{
  "num_hidden_layers": 8,
  "hidden_size": 512,
  "num_attention_heads": 8,
  "num_key_value_heads": 8,
  "head_dim": 64,
  "intermediate_size": 2048,
  "vocab_size": 8192,
  "hidden_act": "tanh_gelu",
  "norm": "layernorm",
  "norm_place": "pre",
  "norm_eps": 1e-05,
  "positions": "learned",
  "qk_norm": false,
  "attn_scale": 0.125,
  "bias": "all",
  "tie_word_embeddings": true,
  "parallel_block": false,
  "init": "normal",
  "init_std_qkv": 0.0256,
  "init_std_o": 0.0256,
  "init_std_up": 0.0256,
  "init_std_down": 0.0256,
  "optimizer": "muon_variant",
  "learning_rate": 0.0016,
  "lr_mult_down": 1.5,
  "beta1": 0.93,
  "lr_head": 0.00507,
  "max_grad_norm": 1.0,
  "warmup_steps": 200,
  "schedule": "wsd",
  "decay_fraction": 1.0,
  "decay_shape": "linear",
  "final_lr_fraction": 0.0,
  "batch_tokens": [65536, 131072, 196608],
  "max_seq_len": 2048,
  "doc_mask": true,
  "train_tokens": 900600000,
  "max_steps": 7660,
  "dataset": "wikipedia_en"
}
MLP neurons of a small language model. Each row is named by its layer, matrix (down: output weights) and neuron, and shows model dimensions 0-169. Each number is 128 + 24 x the weight over its row's rms, rounded and kept within 0 to 255. Numbers have three digits each.
A block is one neuron, or neurons of one layer that tend to fire together. After each block is what it responds to, as a language model described it from the Wikipedia text at the highest values.

L3.down11:129128118131105143133125123138128134165123137139118135100125126086123134139126159118130129093088091144096164104159141152143136132180155135147128099120155129091122129128126158131141126137138123115106138064145122118152173142168108152143087144130116157170134163146126124135123113124110114147103146150122127111127107125141148091113126101146110051083136142147160049112125128135145116074112149178103168140153138090131170155130145102126104129140110095191119136112110157134106109103146139192123098093182158110140138137
L3.down77:133143126177119111145142148139108165112164094128158158157136103109164137138127151121100121122149120106119126094094147139149124127146154155119110090122121122080140064131127154130111151141099161120172192140141118131108089144115120119120163130127156133116105132128159117161150175094124107121156135082117124120167109106130182115100119105165123132101129081144124148099129121121105148130138141133114068102138098148146150100114118122109140114153142106172127131174137173076134135147118086160136130119131117116103150083
L3.down228:136136088127137126091155106151111134144095134148173118138147140129131147164186098137157143118132137118124150089127130125129161129142088125167143185106127157162108132092120093155148164145113113123137168154112120060158143100133102111132104114102101144096156142153134099135122119106160116100109141117150172164089128101111113135098104118113152162090088139108116137140163086143147129133143132125161142129134132123091135141116163165145133098092064134172125118124128078130101140087135067100186092128089121106122122114
L3.down771:151126130177145084103137134117155143163117167148098111095132118144173145140166151119105130150102149127127120170145095124161105124165155131133144141147077133156135147112107138162138094128123152127117086144113147123133159119136131131138108132161141102123177165134136128134131072111085145145127126116159145122146105124090120103145157124138119128145138133102151110128142122110155133124105135123157113132111146119097139126125152145117117104155073155145108107144100142129118134075142129116155067142150138111161119123
L3.down867:099108148159105135140141140117142119126098103142128125147134141152151100121085125132135147114122105160142119139096108075105137145128089107144130128121130139154153117146071120110120113145109171106146106155097106122136085124147114134080124140138133103112119128123125135143124109126138148149176119140093137137151173114115122118152105114107112144122123127101145119115124155129116152125129177140136154119152103141100133149080076146056127121124195117176080108142185101143163147185111128129116122136081132139128174132
L3.down1100:094113095086210140107132145089102136119100134138136158092180117077118135116103113144126137152092131165150132130142149139148161116142117110124103130131129189119185074122095114077108128154078108120129108117149100104117064102167157124142131087140091134128113165157120127177141163115114092105185135140125148124155153100135119133115138106132136145143105147129105127123118098130120162101145140110118123133111139081111077088092102124118144068160118151151065106074126114106182151187151134133148136161104125144177161080
L3.down1354:125177096125081115135155132125121144128112133108125136085124103178131104146144112096100138116147130151159130119149175145146158096110113121145121133128116115116147135095138099171123151177133147178135168154123130141123128098109108108139124106120137162156139170131120160124119138151140116107125165143099134124083126118105116100092134139102139098173080192114135103132147130115154112115113150090108100100131158129109113114121133127142120171095116144179116139128158114087102148124140116148081122121085109158175128112
L3.down1678:119092103169145115158177102120125155107132088110136144124120169129076121144090132117108140116108190142072125095101150124161159167108101152162093094137129152109127157124152080107129153107130140177115127113124116147106139091070106161140110162121078144098122126156092091120136121123097137171109170113110109124155108117135113155102122131140130115138092152138108136130074141128150148123102163136113061082099122164127169122108113101137131124136114112128115122102087158120171139133143146102130129141109126129117125100
Responds to: Opening parentheses before unit conversions in tables and infoboxes (mm' ('in, lb' ('kg), plus words in "at the end/time" phrases and row labels.

L2.down6:069102147154141092099105113142161145114137110116150120137157138134148117156150146164128132094116128098096123137138143120123148091148125158116098120167091125078091096129123150097129134160152169117110135120122104137137156177154109138122099163145144085109148178093126097117104114105148161112114103113156106109131118096147168153131120132142134150136129159142147123099076170162119169145116109130123126125134110135080152145140083125138160123094140111146161096134114117136080120136153162119112123158139185151124098109
L2.down143:089137138130116071145121104100127175129104160119116133117150166142144076122109169160111141168155148167090154150139129129110107110132104139124105128107076134115119151101111170104150094146171119122097116109109137153138143144180099132119122097114132149130167163133163129147158103087161111176125135126103075128150158082118116168121103119141108109155135135125142144134108122085132128146152144084135103114115082183137119115148119118084138098080104111163104084154098140181114121144133105094112148114117145133148088096
L2.down394:159104111113147151142141105153105155143136111116126131133143090129166142122146157121104062126146141110128123168126140120113140124161110145130092105137165120086120089103115132146170095149096140168120136145151137160087148124103111073141107183143185130139149120138152096142081091124130142173136105116135119104147169145194161151060139127100108173147142162107116109108150123124142163103109122128133131059124140091147119092115119137168162135120101095113105128126118150147134139119173155081166124105162097096118145142
L2.down638:156156130141112149149102130129133085104143133120136128125125109118104155107114094125128161096147164130143121139130125159169094118125114095112129133105101113128161107082127083082145067100133106105143153131145099125120110096154120147136074172120121114113113155141148138155136125098177116110140150140085139118114154110119117135130110127116098152134196128115123115114139182112119131115159127101141145126152171136131149124067133119162125117135143116139154097113125140136119132124130137148131102133096122158116115154
L2.down1309:141131111084142118120141130146127121116134114106121144133131111142145122140108167084104106151137116112125089103141165170102107095147135100106116113057102110101138144106120125128160080099141127142132126134163140137121138094122140132166170190177124129140103139183131134110102091107114154166139142113161102127147180108110138098084102181132084136111137136113122119152137097126171132143112165151137120098133112119155121080123141169120100117166139149119093141135124129160150136155133118121078108124113103112122179104
L2.down1504:122122129140123147083108123145117143122163162142132133175133093134156134108125100129120149159148133146121124135143158141097101129111125169143153130152125141092142131170125172067129121138136113065082146142111144148136142133124079136128151149130126113106168117132166127142152123099177112162122117091141108147134150137182130124102146139105134081154092221169145138130126131123155163134116121128117142113084072150122138110199115105116120159093125115126127119115062101119097124115162071103136146131144130111133125144
L2.down1862:108083166130144143139108148084160147131151129076115141118161106178087148143126156175126136149153108123131112094151089085115117093097122141127084102064136115165132129115124148087117108148126182113161096120132122130125115114120120126116155148166125184093141149135137120080130127102127134097135143157142160114118132104126123091097089128138123118138146151177147105137113111146117107134125128149155119143134132144146109113110119150078151108116127126094169109113157101107127127121143120112133126153139104126106145132
L2.down1961:137141135087149116165149135147108135106138131103172148135158101143121129132138122153097105123065169097096151105110121157136121103111143113134106111166163131083114193157064094104211112147145167147087115108094145134135164133156127134137105086150133132099107103110171141116134123121104146141125118111148098085118163122149128132122120168145108132145120159098138146087141117145087128150108140129149142138102088156075122147149094139125127058107120138133157079157105126133122148124139131094126160100154122113127075148
Responds to: Small digits and pipe separators in Wikipedia stats tables (e.g. | 3 |, + 1' 12"), plus quotation marks opening song titles or translations ("Phantom Galleon").

L4.down1145:190118116145128140156128147116135141135147106137107082142156115128153119102093149146112166124162119082111138107128125140133146127133124150128113164134101218117150140136114119098118134101147095120094102146184134122169142151176154122157116131108153126130134126138125116123091140136108159129142138121115126137093132107158134118148139123154152163120125140148119120145097133115120111131183160097150122104130135143090145142174144146102103143111131105154196150126133111151125144140140099123126111118113109132110145152
Responds to: Tokens of a person's first name or its last piece, just before the surname, in credits, tables and prose: Paul, Dan-ny, Marc-us, Francesc-o.

L3.down134:145142114125125146127132112145134135134156141143165124158141108127116105114157099118087140126100117135123144142140144129116142155128119128079144120120136058141116129124109103160154130154093135180110153164117101126103119137160117111161150115114102137134117100122099132133128139135113163110170141085119139098066099141108127109087115124146147110116136133153098139147111124179093083143094112162106172147124147126120139100139082100139135135123117108136132128093125115116138151117152165089144098120154093107138116099
L3.down1016:162104113114117122101168169123115100146108078099139172131092155094122156100134116192105109135135129141118108128160129151159124149186126163146101118121175136132120138098146152136147126107156094160114117135151161165137154112103160101161127138097112160076100103108131115130135142129140168124160152115159187145144135142154135113095152138140131179108177146116112177172114145097129152113133099078119150153131137154171093154138145085139098114166103106146068109148077115136108114101121111152134113147148129166108107115
L3.down1064:138166140122151158118128133148121160103128110141132125065125105116130148144132175109162104140111113147115107136108135161131194137126132136107142122119117137109144109119192143161149111148110093136127084133098122117130127143159144122106135136105128109191138067153153131152138169125163109096155144127140170129130109133133142092118123137125117088111115128109135166150124154120125162137113134064108088136148119126121139123132115147169131138133112108136122163109180135141134110074044097095149112113146151077122143148
L3.down1156:113151125096131147132122154130113155123152161168118153150144111118143128172113137122088136135113166098110145142150183126162160113134129156143113131112120121138110157145132207147109097101114178151139117122149061142152120104111155107086106081117138160139145108143154167153136149141123149115107146149124114113157140173080094131119130118129121083137105163107134121147136129165104131133139129136132143123091130100144149081055097107126155102114100141142103118148143140128153144113110150125141094115158118146146139159
L3.down1286:114126130102143094135130170174135127081118134118131150125119124117125128122145131141070112103122136070142106153115150110104088131161109140164074151098139112142152096143099132122148126110128122151167135147110102099176096138130112160094121093123125138130093096137131080143123138150104177158167143135127149098175134133132123164142130192134147102170136086126115097181099094148153128146104118132159156097137127139117135131097093138129107132115108155166128106118139167149131106122113118115154125209176117139102140162
L3.down1436:132121116131092073157167135130117154074166106140127106161122117133131165118122149136153107098137106133151125142111146150165137115117141136120151130145070140085115129106165144169138149134158145101111107117135133089108111145169119127161108138143124127172159123153154178132136129136128164109089131127183137120098070165125138131080118127151100106133090084140154106101116153081145159145117123155164095074112103105131107125102172115098171129108081120091134087109143152101111114103119112156146128148153160169114095139
L3.down1493:145118162156084126129158113171124108116156130138118147120081096130119138110137116117150163124125125110089126148167142102121129131120189117036084152136137093097103066109126127137124114144113121121127115147136151112113101150142143127101143090132137165113174137127133075135118116140105125129117111177138138089132120129139102128135127089086140153123105113122082119141130115114131186139129145077112137107147137175142129134136113147095133106135191157163159115131132083123104131126050150109137119160137130112136085160
L3.down1650:135135103099120115153168136124140126100160141135146158098120147087126093079134138175126137135061140102130135138169177143100152158116114135126124152120119163136126072100168142152166108091171112128141098103119170101126184139140145158133123119148092092102129126170124142173164128098136139086140141084096155130110098148126145135105149138131121066131134118141146110094106168113126160145118113134126107110147160130097101117135098131148162136117127135157126131061180135129148095127110120122145122119138125147171102102
Responds to: Words that open a modifying clause right after a completed noun phrase, mostly "which" after a comma, also commas, "that", "who", "as well as".

L4.down1114:140150149121125112121128145138113079120126179124144118146131115105133174089142127133124094124123158139141129100131165141144150138128139120136094127145102131135127180116136115112113123126142153107117127122128165081132112133085181115113103156143092092152110130105142106115106097133162130149145133127159154094081150129143105118161110100138112109120138124137144133134141124084160196193150152123139152112161144098065113132143111102114148121150100126153113140132115147071104131113097173126109108079137103160145118121
Responds to: Tokens that fill the subject slot just before a verb, mostly relative pronouns (which, that, who), also plural nouns (members, troops) and pronouns (they, it).

L3.down220:072119141152139168114145131155118132164133131090129155158127099137109148167102114148115163124138145062135124139128132100163123101116123134115134122147080107118145156167112113110102137114162175107132112143109115154105118181113125101139126071120199134081118094130119132063131107165089109091081128128139157140172154113145160123091151120104099157114168090154129165117134171114173099135148139142112090148132129136123119147156143100150122145108142174125138131154118160113141153124172136171087143136134144145095100102
L3.down304:141153125145130136113171118144152125085178130139135165122071113106103134154107140160146115134145159128126127124183147155123112132129153146176167118115115148098135161158096197149111119100120137112106162108147113115143132143124098148157149118118132115122137116131099072126178079148085123121147134103138115128122095111149133123140150121104157149132142115145153148105174160122166110124150156131142114110143123083105136165130109094138124122136141133123129163145114114100155154143115158113146151129132133145150137118
L3.down343:073187112142126118144136155092101139113140165131104141153135114135128135137152117095157125136126124129105137103132130112101083139070159101110155120136110091112130091160146161152121094144111144102074149141131131176134148128117141155123106117150119153103144151131156113111176147129134117113125084095158135103123133102123139124141134104120093153154109120158070163159147125128164146157132149130133151157150143117143135134139127191121161132129149145137112140139161120135128137155128107119112148081141122101138124126
L3.down716:130168117123186114134108131109136121144172161121086161141187119125140125136178128145136125122107106160127120130164088101143121113100163053150136090091155095112156139106118121095097151099115127086135140124112123148147118116132113115140138120120150076117167141149125119138108138117104128100107117103171117156085147108117133075149141124131153120118122143143147148179173132107166129120161127159165164133141091078115174103126143138140124147127151131143143134112150127149123167141171157130121144088149106155155100097
L3.down1190:123134132145120135086139102139109105137161121147153111160141152124109133171130129109117102133098114142085112123169135097150141067162144102109093133132118134091147109156114170111101150140142148146117126116135164150143129110137139098136149109158138108080075163136136130144153112155086137125140140105093130110175126122164133113155148120127099146170132128102151154158150148098119114154117158116124147103127123141158132112135136156111101132129182119136187126168097150167122126100156096131196161152118150113152142129
L3.down1464:116144174145152178183122149123089186116122122105119154137135115122139109165112115122127136141087099069142127142148106159155122116122146144109129158179137105126185112168124132128145129115114188118155129182102093139053118115118148152148104123132157156115116111141148119122122104133109110109120099125124142132163124099159146087108172107117135145119149113124091127146114155166133107131145164142127100114104117082155127102148149139100162127097136167134066156166115156123142121146152102117153172167109166129099109090
L3.down1742:138135120121114097115107094140123112178142110113136107151127154129134134117134178126153145147142173142113126142121113101139138137136136088138125144106132089159122181128148158150163110138118102155150103132121120141142150155142086112094111092116137094062150133094087124124125134132148124151145111087159107102160134149147100146129136131114106128119148130103122127103177178145111127127115087151112193171171116080129138117122107163164145121134147136137075138128124176075090153105133158152090105129137116161152133086
L3.down1859:098112113121153118141157123137099138131111137129160119123161145142149152122126137137106148124111126143169112145122146086144157146115095131129119107134160165123124150160112155095121150134138125120118135116111096143078153152150168141137100128095162165127152126173079119141100153144104143146114135151152157132139147147159163104155123123122133126131149133127142142127159124122092109161069133145168143121095124110150141123143137162164123143121129146094093116152114092132137116130145121131132145090098121132125104142
Responds to: Pipe or semicolon separators and small numbers deep inside rows of statistics tables, mostly football career apps/goals and league standings.

L2.down1034:124146144088107097100131106086113111132108113119178103087160130147107142140132134163131104108116122124125148134114125152152134098192124100124107147110126104082121107173131167116114121144112114129143149119153131137134110131129138154173149101129121119122125160102160149109116104180098143101116103108137134137143171145157149102141100125099123102158115146117111144170113122114109130127074133101142063120117134125152096096119139108112108121174093133116105103121125170154120132111124148117120128129183122108131103173
L2.down1282:106078122117139137130148163134160113132158125100147137151109148111134119139118115131149109114107125129128162112115137153122153122134145131129125119106099145155125141110150183121104104117121137105153140171130098139112097126132097128111112105113111136178117101170128085147112133122139183101132141125133160100106090116169066117117124123131115097131119178150187124167116166126110124104107147124120149129099079122146098134122132136113137133110127142144117098121156139092159141166128109119102136090146111125134155103
L2.down1424:115140153167040082143113103113138157131146134134129165117113091161139093121176139096143120162116128094131128085109144168131136121137135082124106095131178126145159120078138121164113138158118091169132128126121169099140095142106162116137123074151118122152102119099143147137150179097127159127132134105139158123132130122158126136103103114117129096124110123139124113160111131095150137150104094122151184119169128142118162211091173128159140102114112141090137083135167182087096113144069117112109093093138153107134120107
L2.down1509:181138126115140111120148124113137145157134153073136118118111121120138139104108181156108118145115097116135131104123106121172141114127132103145107135104115086082138141127135131113124089092140126106095158082119179179088118118074135161125087131161113116145145135131170091152136128138131117132135132102146112131138150087124158119145156134159111128106161163150122179127113139151135150128173105194165103124125128135159130147167127124164114128151148140100167087120123123104119088129141135168095173140127143118157128088
L2.down1713:109164120105112105167062161137124125129132124091135104119129092125132161084136126103083091129100131105095179119167140150166106119154131137101096117095118161117156158114192142102098164131142133165120117130114091116171136143113109126174133136163087105104122158156126135129101161115130165182118141154128118091114142094128133136173116100138110138097087116130090084134140148095172117155130131095125130133109116157126093102144125144110157126127159140185087183123161123150126125141118188127123120148192123204085087139
L2.down1728:152135126123102109121115148153127121134089170137146123155119148152120154130123120094210128119130137174122146112186119150108154146092117127073137135098139121145124126116134173111089138131130122162118130097115141134157101099097137152114124085113098171122208158128192132151119119159113147144123119123190125151114114138126088126135160084144129121160110141132152132189073101089105107146124156143132163122134140124135110073140112124102135151081082171101107140153128142122120140119074116120142129115091131081156128144
L2.down1755:146133090150105118121154114166116119113164075107128077177142152167131106135149136123117146116127110134145095107079116094169092089119118150167124129129120136083160153109157116105122130097125131147139118131129129156110157098113102125116125106125144126128188114115162175122153159108153196113150111100114066153135147132131077139160117145117112155141127129108127173088130112145112155134129129172138142143112101113116113138135114107116157159119157140124179149132135116142150120125105123101083101123126111114144105123
L2.down1842:133144137137180128141109092125144109105129120089094136111130151122136109111137138110152125123119138133123152113087098110148122101095147130115115087145098153111116060105111107107143101141169156117163150183147123120074141154098143149135125107133162135119082081130153112158143129116145148138116113156131108083159102117116125120152140125118118082161125108116138142107115116105112158117134153153126108082112149145112170123127122104120124140124094106117126116122132127130126137170128173108137106146094169135140134106
Responds to: Words opening a clause or phrase that modifies the preceding noun, mainly which/who/that (the cube which, a post which), plus "of" (districts of) and closing "=" of section headings.

L4.down1535:114111128118140111096150118143121073069172104124117163140119138113098123153103145138102148099105102164156110185094077095102099129141057184149101149116135124107126131131128114124131142122116096096131113071158109124088084125107165150106154145126140093117126080143161112116191121107128143125163105123149117148115129114126112128118126122154135136145118165151145134127141121144153106111070126137074100131113127174141149119167117106152131130125158190113090162176140146120163086114148135142138137103106113158145113126
Responds to: Formatting and unit tokens in Wikipedia tables, infoboxes and lists, such as row-start pipes, heading equals signs, and unit words like in or lb.

L3.down23:150144132125101146108117119062084100111117155120113124110093113124122117139075145101131134112149143101118064141119146119084138139153141110164100147111099167107123151152133177120135140108122147122139105152144155129121154113118169096134125126141126140150131065131114107129146100104094144096151140095094151110115096129153159113139105104147192127100129123105144109113124122153128101132148160134157146139086117121123149087096166119121145137104115125149154160108110144154121119150127131103109093099178141128127156119
L3.down192:121115116151131136157124131156148123074111121135113109115114120109153130138123110100131164130123127115139145126140156117097133113153145099127162130156118152160137120140092117158118124179156189135163138101122167102088133140160118138130150154188132159126080126149131138150141145150118118110160125129144130103130166121095119096142095146084135144113146127123118127101106162124108126155115118120147137133119115094118138153151147137166126143131168105139159161093115187148122081105128151133119120134117128143134113109
L3.down274:108108149119145076121080116105118160104093139137118103140109083113136131137119142104086149169113122134117161165109156122143136121146124114141114102145094120134134141137107109131121123122114118152125118163123172148158158129136136134091148139114161132182163195134129139144116094141109142089085102159143124129158123139137081129146121112139148145142107143093178097158120126128112133090095121117117143117129129134121179122101153142129125136131148121142147117156147149145120122128146097143109153094100166085091125143
L3.down786:117085139075089179112143120132171086103113139133118123139110147118135121136179093142125103153098159118101136070140124137123112082128152112149128117120113117118131114119182133127144154114072132073150145097131119167125162137100137071148161112142100122100143153148123085134113100119156143140134133179107135141120118121140144120121118129115149116134116132134163135128131142129175124129146149089187125139211133123140166137117184170139126089119135112142142098132138102144180146127155164128136105121126113132185099176
L3.down1257:104133116101121150116138154100163146138137159093151130141140122162145105113110183109119156106150141110096154151127146132135139098148117170129169132105106120138118154143136111126123122112131105106156086121129159159156119119109124135136133109112138095173128139106122148112134121128089118150139087150136128074160170141150160126129112114148146121059133136115117154168140121122157110079130130127170150155120129131122109131135147149094071128132159094139123148117085147124135102117146113116156118150157135137109159123
L3.down1757:122173108111162119118134146140135112142112132120106151110117140192127117107131142113137131120132112096128132094131159137118130171131128136139154133129106154105151140089120132141147124132110176132134145125129143134155117186147134146113168075119114157123120149125138120122128113182148141125088127150100116123127102184098160130103137128157053110116096137133132118111119132137147127127105125111159134116145113123126123121104125129126150128107111160161128083143155125039056135153122081089156126126113114080102112159
L3.down1928:111093157138136147144114127092162077162107142096188099110107156131139128072108136100132141162138129062100098101150143129128118086133187146127085180112130137123134118091127132134149120062149135096123119100123132215167131114153130111120176153154147104138141109113110096140127135112129132145134072147126118143146175166126112143100127134104133148117095124142141158129169139092139097100159115150174150156121122122150163126129142149092124111136114126172108151119155119137149101137135102121137128125106141095136102112
L3.down2013:142155142167106143131089150160115140114124113134098143169156147174128124162120096177074121130084183151121145118104077106096183169116174090093133108132105160115121090121097125132115151151180143099110111120155166160131116108121135113150120157129147144070146130134107114116102099158099119140101136165106099105115124114070141139129152153133138106102163122122163133150129115118139132148108124126136168134109122100170092153128133124121101124093144126114135121138164088127139158130105112127101123115168151147083133118
Responds to: Middle or final subword pieces and small connectors (de, -, ') inside non-English names and titles, e.g. Łó-d-ź, Tropa de Elite, Schleswig-Holstein.

L2.down969:138171139165111123108127107092108123156152155167125119156127156091136112107121137090135144129154131081124166085111117130119144101132136105106120152132065170132152126132154143188067135150149118105137150156125136137148110163163106083108147130115107093159155130122148101089100117127147142198152127178094082128127130134104124106119096136140104133076101123147140129143134103135141105132140142096139166098137122211110106122142149198066135126122123115166119177116148137152096108181107125123158083114116155171140167109
L2.down1487:111094137145089149112118133115170125127111123107140129099123124117126107173158163077157134181136216144131167131100131097119115113107130144126139143133158133129118131128174167126175140129107143058158122150111141149116126124151131150134102171105145163112121129123142113149145120135137140143074128107156163105142124162104133132080113113134165128160118136118131104097144125104127075131101074155137168151131096109130146122124186104143154073136142141099119083120103104108111122106120146148158095131127133115104167130
L2.down1537:126123134185095183182150151152098093131091138081127097113097121181158156120101120153150091117103137097124090124105104097120168158082096109128105143133162145121143119089095097154132177116114141155087113115137155137202159163156120143121135128180093143096113139131169124170108114176140110147160123118127127119099135124119118145167186130146121102102144150100140114160099114125103134127186152110141108141094141111135116169126165122111147147144130104178102149113157113149121141140122135143131147126113090115130137127
L2.down1563:143154147161119121135089107147105088140142142120150123093118104132157142087087148117168138111144163140107147125128124127124135086185126128151174129098123150151114126168152135115122133165149098126101131105144113091104099135116145114112120127096122112163188139106151132106118121130140178159074100120135164137102138118141147116117133099106115156131146192166185122130114104106126117136126152107173161088135114179111106152109138107096154150119126121088146130148146176131126157108123133132131063157142152150129131149
L2.down1614:104107151135095181162140172144150149135146128097134111106116156116133130084118149116135146124164186125086129123151155145123123129146099148075158133132130160105173133099137112113146142127115118171108104115116144101132185162154115104120094130122160147128103188124153149134090122121156117149105140137132119149089116170106102147124139160132150114101129117112152137146145145108104129175136121113154147134130084113088151119138151117126135117151150169109134157047134158134137141099123108119111110107220078125129116171
L2.down1883:152134094140135166116170167170099135140094122115088127148137149106123096168166110141132140148132155139144097095156128119161172145083127118103150116158178109148133150072133102166032150112110113128130152165086149151174118149120111175114103139143169127103141127160139140134122127114117134135146108114104103145097165138102122112133128134135146114108154097113121144137111179105153153132128104109101095133126146075142077144151098128159127107124103168149101129160118092120127133149141094141126149126152136153097128147
L2.down1975:137155132104172133128152149160098145145082118155152185131138137145140109112187124162163165141133108135157093122128139099091161086128135106131154136104134147117127128116135135174151138121132146130108124114140112094134140123147132128123161150112143096120127117131138100154101153143123149116123079122117142150103119114113155120146132152089159163099190128081109133149147143067117164087115113106168130137119108133164117144132117097145087089112115139127155126134122098110156109099139125088145145119145101143107138110
L2.down2013:133151117154125128088139156110117110171130164164102120146126172136142127128138091096107132150156109139124134111119127098111111153106120113109161145150141175120103092103152104141082144133157103133136138117125085168147104107115151111122145128133086124098078105110122124149130127102127148179147110131112169096130143098162129129176138163112160111129128071108096097141166109142105082124122132144161127119120123137130130126144094061118088106191152155177165175107159107130158141118136139133152125124121124127128149101
Responds to: Subword pieces in the middle or end of personal and place names, often foreign and in sports tables (Jo-s, Monte-r-rey, Luk-as).

L4.down1175:093147133139141137114101130123093156126109132105119151147116127165135174152137174135121157142122160134139127125117135160168161117102124106114117160115149095088155096146123134179141111132100135122133117107127094141101121153148126076150123093105163122126084117153141152138192165162087123093059102116160142113137131175120138066094134122146127121122112146111133124124128146151173136108103115142090085160118082110098163103132146128114153180133078145097115132141114121095119129137197110110154110099118133122109062091
Responds to: Cells and row-ending line breaks toward the right end of pipe-delimited statistics tables, such as goals-for, league-table points, medal counts and career stats.